python train.py --n_layer=12 --n_kv_head=4 --d_mlp=1536 --norm="layernorm" --init_std_up=0.0242 --init_std_down=0.00495 --optimizer="adam_variant" --beta1=0.9 --grad_clip=1.0 --warmup_steps=316 --final_lr_fraction=0.0 --batch_tokens=131072 --steps=3500
MLP neurons of a small language model. Each row is named by its layer, matrix (down: output weights) and neuron, and shows model dimensions 256-383. Each number is 500 + 25 x the weight over its row's rms, rounded and kept within 0 to 999. Numbers have three digits each.
A block is one neuron, or neurons of one layer that tend to fire together. After each block is what it responds to, as a language model described it from the Wikipedia text at the highest values.

L6.down362:481490498490485525528503525515487560457491485473527494535526480505463495486460518524460478550502489481488481529499525519513484500538476508488503554499505508514465507517494502530499520494448502531511452501539481486443548550518502492544520498511468544474505465498556475530521500487500462532514471449486471479500480473503531511557546491476509497539502526492533506463481483533439466482499
L6.down387:482512483473511498507533488503468486502464507522544506513500516504516540501457496536526514515538488507479543504540478516463477501470478527541498521479519491516503495511465473480550506524533477494492486485512486542489496538496483510553447511497509503536485505480496461514485476503571486500499524503517496600497471536499499467497501521466464478484504496533516475438483478504471509516496
L6.down490:443464508498495491517486510497514529476485460498486489488522532462481458466492511509476506500543471516506505491501510521473558529517511516514524521537540467542483505500515465520450537525513480501458460503524535520472519506487528541492518506508516534521448482486530507477502482460506503490519466490522470472501490472469509535493518476491510497508515499517520482504459446493505497508516
L6.down960:490514492513482440509546546506499472516496515513497499510486484522518514516537474552491490503517508483515499527515514473527503521495526495515525511531529494497514473488490555515510507492447534488476470499487506506488556468469475501512495535532474517490442523531475475524520521503440468463521518485514472452494490451504508526497493477497534507478507505505518521520474512478514543565507
L6.down1032:511515511519461508464520495513487466491502475525502505519496512490462464517521530546505518495500500512494524477500529540450504478509491457495495502512489469513501487498528518522544456494455501549462473505493506514491548485503488486525512514523492523493475521526479538483456497481495521524537516523485485447493499462529477482476528554459540544492490487499479503511479478488555482485547
L6.down1094:493518509500517484521482574510450517529549561504481480506475547527498507499509503505474465494526534496523494505535466450520528496470508502449529553470497525485477467511500511475507519488487485495512496497531513459484516457536473529446472468477482499511468489531510476512513474493523517545484490525496462509506498501486464510504550485430474516450470517477497459512501472491500483514492
L6.down1234:487498520499483534541489475486451472475509449468492547499504470479499515528486503481493502495533514506475494530505485528480490533483459529519466501515485458505478534449469492460487502504500508483494476512505527510520521524512525528499456508487484503520522489509499473504497523508513486531472514522520518538500477493426537520494490530513522496526488488534541469484472512522526466518509
L6.down1314:489529507508460485485475536498521503509517490437465518514514489498506494491537520524476474518490506521515523530475500458499555453510532487452536509506509516539494499467548510493536512472537532510489495453513483499489520499543454468463498512508476535510512517516479481523538509491526496528524508508507517530549460518487578547504555460505482528478476497513520493491473469520508518484502
Commas in running text

L8.down82:487483500502446463537517509510496491503512502484483520485491545477494529495493546487503520487486469483520474506485505523507479489518473500495488509497509506497483506473550472481459509487466499534492478511517538464542512479477528511466478494492497498519496488503481531511515503533504482506499500491482484427531503504518490464549501490497496525538508551445498501459486502469516503518501
L8.down254:501482472489485506480519516501541513493474542460489496493506482518490508534515451498495486526521518443513522524517461546530464517470523488428505503555479511481530459472564494501516477501475448503484484529532481526486481491489490512546513505508544459524517474510455494474474504490481531516509523506489518491501465502483523493489513492476488487473513504483484537487500501479498542538479
L8.down830:521487483486525500498498519489470500504479464468523460472500520484507492521502515484439496526482495523435475520507472484489512527526521495528507523515488487505519540503457513504498481527523489525530515497500516477462494503478530487517477456496483463519445470538510520486512512486512508562488471510524515511516500480489508484516514560509497511455444504551525475516496514521520463480531
L8.down1096:499530498482522527519514481478510504486521494548447531462483517452474495512467430525538499516530505515513537475496486518494506508514495460511513488509524533490484527506474531497497478493506509501506488489485462486467511459458469486496523560483463481500486518505515510540523474507522540519531484548522495498513517551504516468461519472512501501497512461520458510542479470472578520492503
Word piece after a prefix

L9.down478:492481480519476455490483458499522509489480475507502512529495513495516537520525510499458522481506489516503502511514452483520510478470471504518491499516489490504515530486499504467461502480521473508513502507468537480540537487473545508503481502512537527477484514496445507500478465531494481496481519496512483567507475498498555485493526529497483465543536456519495462487453510478526481492557
L9.down1074:523493525504529448484539521504516495496483480482483481488480501481520468520491501456496539534525529486482526472490535464502464519482508514461472502485494499500493472525527467517475502526490470465488484515499518499486518519505528495502504510498508508525495513456480444518489468489504521478513517490489500489498487483463527492501465537521480551511517446496545503473504497469486521497518
Introductory phrase end

L9.down663:517489494457526556538453534486481481502510520478497510484450506491527461497483478499503530460481558503471492478447492522531494521495548498511494503455462530516481534543461491513510500450464500502486467476495494510496521517475486446492496524495508493477489521480484480517421494490522477481516520505473545450508484486525524489487497500503462510511506571491543531487535504547517503524504
L9.down1300:457489490529482540504502520516524477528534458508504480503464473538521506506539472491465499516510509532477553510498501533521477500513528490498518515522498506516529492540511520503528507458460428475497473474462530490520510447507516478513511528505524475521481532499441485490421541526451494447495542478502554488516536502493476542486561474468508453517525455502497495500503524491505534519501
Leading digit of numbers

L8.down129:511505500472502497533488468505471485558501513522515523487541538509495478514497471523528503479490496538497537445507518486506484478473477505542477479518468499508496525494511505491508508521486515506492540437497485520474474511494482542507457549485460493516502464490538472515553463508523467473493505488496469553497504522522500499526516465507517504476502516503517516455501488469505506536563
L8.down929:535528505512493515485490499493492496494546496486548468516516509498542490535488451521492509494558514487490503512509483498483477537490522495473505494522521467551491501427413519499497434484504479487537502504463487520486505505517495518509494493528474494496512489551459441495516515532530490485487483526524519504456516507487530453469503487449464512462507544515519471506497501499498517461469
L8.down1063:496523505525459493471490465526499505534519539514526522501557505500525492520510506500478490486513518526498493513504457557534497515549496516498467476513491507534500514501551472490503467480485513521507495497471474486459551490537509492509511504517500484524536517463536492529524504476474503477490515469491486532509508559483535484499489543473538488541535482503470507492489500511519489474521
L8.down1251:486522451517506495541411495538485496478469477526496493514519571506491482502554489514512502510525478504491476542506485493457487449478489500500492490472479509518481476476509542473530503495536545488516535529512508475436514477505444478470498509515501539518487495488511496499432505531514438516495551521507504493502523504531446476490490439473477499483464487487475476472469463514452520499520
Mid-sentence commas

L6.down279:536506510506516478517527519531530507499488492502553522489511496502475523504501501497474469495506473515486484511510493505522515513493472513509480518488526491508501494493513470515440495434506536474482488494494516464467506487514487548532514504502524553488470526494507504474460490497500493487522518491514455538511508530479500489507518489482450503484508507513474472522470447531512521525430
L6.down294:499542506472519513493488482480450497525519497456529462477514497501452496469474491517478528501460498478489538503517501508496487513496532440495517494505496539488463509503518478523469550485480465540517504464479524514488520464528487504478553487474507485478491452509475484526502466517525492521490520514490522499501506512503483496495486536447519459516493529451497514499502474508476467489513
L6.down497:473477493492481512496542525424508502551497493497541463491504469463482517521490506473504506553530477476483490493492510539545519520470501485458524547456485529509479433473500514467551493459503473484483446463467461474520501511502502480455492508515501496479496496483489487481496472514511446522498464484535502481516506540455500499493514491462481499527538496501488489497491503496514537518499
L6.down628:545488455442485479501509518525452486480449498483485545464493463513500514501506519496524542501481466492560450559514531481542533518441497486518476522525508499516493519498486496538509505493435551559497514512503520532541503497513482499506490491480476477530470497510511470514503490505490499526520524507479530483517523510520500506526491468490498499514516521456451496538500492533503546507495
L6.down886:467496522501488534508542485555490504510498512540500530478482541507453500477468469495502464496480518482452487496535485488477492513467463484532524503513481534519506488493499515531491464489500512477520503514515465496509538507491504497520524539511468513544497465501525491477481550484474527515500512518493499484479447441501544542486509504527516484529417485484511504465503454492507508513505
L6.down1033:495524514483488493536480476521494497525483548485501472519511504502469526488501479508474449502444520477512511480507547489470493516508483505540507485510497480505486449465530483539473516481519506493522497537498505521439466502523495512484530496494506498486479523491508478533520527505521472483488508546560472497472471561518567478523514508518521487514481514485499485544491492506533475483535
L6.down1088:502499492502512465518484485495500522523466501495525504484535512524489510508464478494532495559522442480530496519486503506492517536486521469492532484473535503485509511498500514511522504513484469472480537442511508491560495497523482530507510485500518477487507482499469442507472486488510480543495489523498479464514481568491507520473522542485478488539528493504500484502501529508456558518467
L6.down1475:534504535485497444472513477491505513498513501473499468473506504505518470520513524540496500494495500475520521545461491491499532522494538459476482437506500531489492504521490506526526484495502498501480523504449520511537501489496489493507543484478510503543490458506478477505463537496521471522462455458519524456510531523502488487490507545467518472478496501511475522531533516528508526460492
Mid-term pieces, sports text

L6.down59:488499530485484479521491502436459513536491543528495512478510519545495478559487465477451469487490503527475497514487480499500472480495490495531489508447458495547453472502480504475480521489509473473539546482496500480513491554477485522533519524545473522512514477511525515467493479484505482470471455487502508536504489490471538509537502512518506495494496473516456469498472462527526483499471
L6.down102:518457523557508532544471523492495522506530478524567500503494495463446521505535491523533491520435503506516517478490497498506483529483525461517502495489461509523526500487468515506516486439460484508447505484493479489492504492529557522488517492505488476506465503457456511499486551490474498489570534470455519459508495485524490462513521507485505497478504503498517476462499559522505480556486
L6.down328:511505495543487504510472525509529520518495519529516509549522493490540518557521519502469507500528471448501558502498511526502542488496551479499456505469507506524508453552510532490492488500485474480486520519454498469536514511511486499484485521511520463509519486502501501484462525506470485503490518488514494547507543507533512476511493499493494446530491478495498516508477518521509539460497
L6.down457:480528523459465518485503511509567500508538550521500475457526466486446484480493509503505471502520485454500497470496480487501529517511488497502517520496529490512501476503492508505533559487531467497483516506499471505503491516499480500479463526535488485453497485503525498500514508489467461486513515525537525461522483500490514501513552506501529512489512463520494465497458504515526485514480
L6.down1061:497515520514499511525500500494502539500506522486486499454515495509484502492528512522475497470516472496527520514495514529517520518538502504522483458494510495552504498536514548529516515490488443504493488464480492540518478490533494524516510480506496450530480473473505490498477498476507535470499491467484511564536483496491472514480550527460476480514476474507496482501477499507517512486454
L6.down1142:531493483523498495481479527457505471509537499494460554504515489519500474556464487492527511484483465545489467511519468530493499521482514458509510476520526477541489502488511469509508488499518492477492511515506496475481504503462464527511537539543515520506504475517499478516521487476466514482536503450548471515533446477516522498498494545525542501508537506486555479522476455502480536513496
L6.down1150:511520498509492490465509483536515478516490477541500463488465435518490453508526506514464490471531484489476565515449490490518472522486523528501453503507494531504495502494476499519525522537498505509481454487477508531475525491462507522523491484519480473536500489468494506470495463483505524508477504466492456531519495488473470489524462503504499468461500465500474479484520495552466519484512
L6.down1449:476533491531513523442496473471464521487475521531495489513513529520506582513494487508471516517477498494509467496508493492491503468463467539495482517532495508464488481503508484463525487486493454492481493534493510507470532526487555522525486492555488440497453474509517499502547507502459492450499467532494463509493502454523502539483519489494527522519514502518564456541526519517503484505468
Numbers in running text

L9.down600:507543497508504498502516487543502490503499512464497498518501511508457514515539493492509536523471503466475482489477494503445457512504510431551504475502501482495521510486475559528465511524481490509543506488492470511500486512450539530518505510449504452483505523517480496492483441508507508497499517523527462457511426513510498505527465497499482461486529490516492538494520506521478533520478
L9.down615:508515529518559529467522497568482534450472513489484534547486505518501468495527455508504490478507494486498502496493498507476471469527489508468516534517466497482489546493484503509515494493528505508503501479514512515505494506493481511471522515525510505527500494481511474495506491540500491488516501492503538506478523466450458487490478516510495531512471524471478544507517523443512474476506
Sports scores and results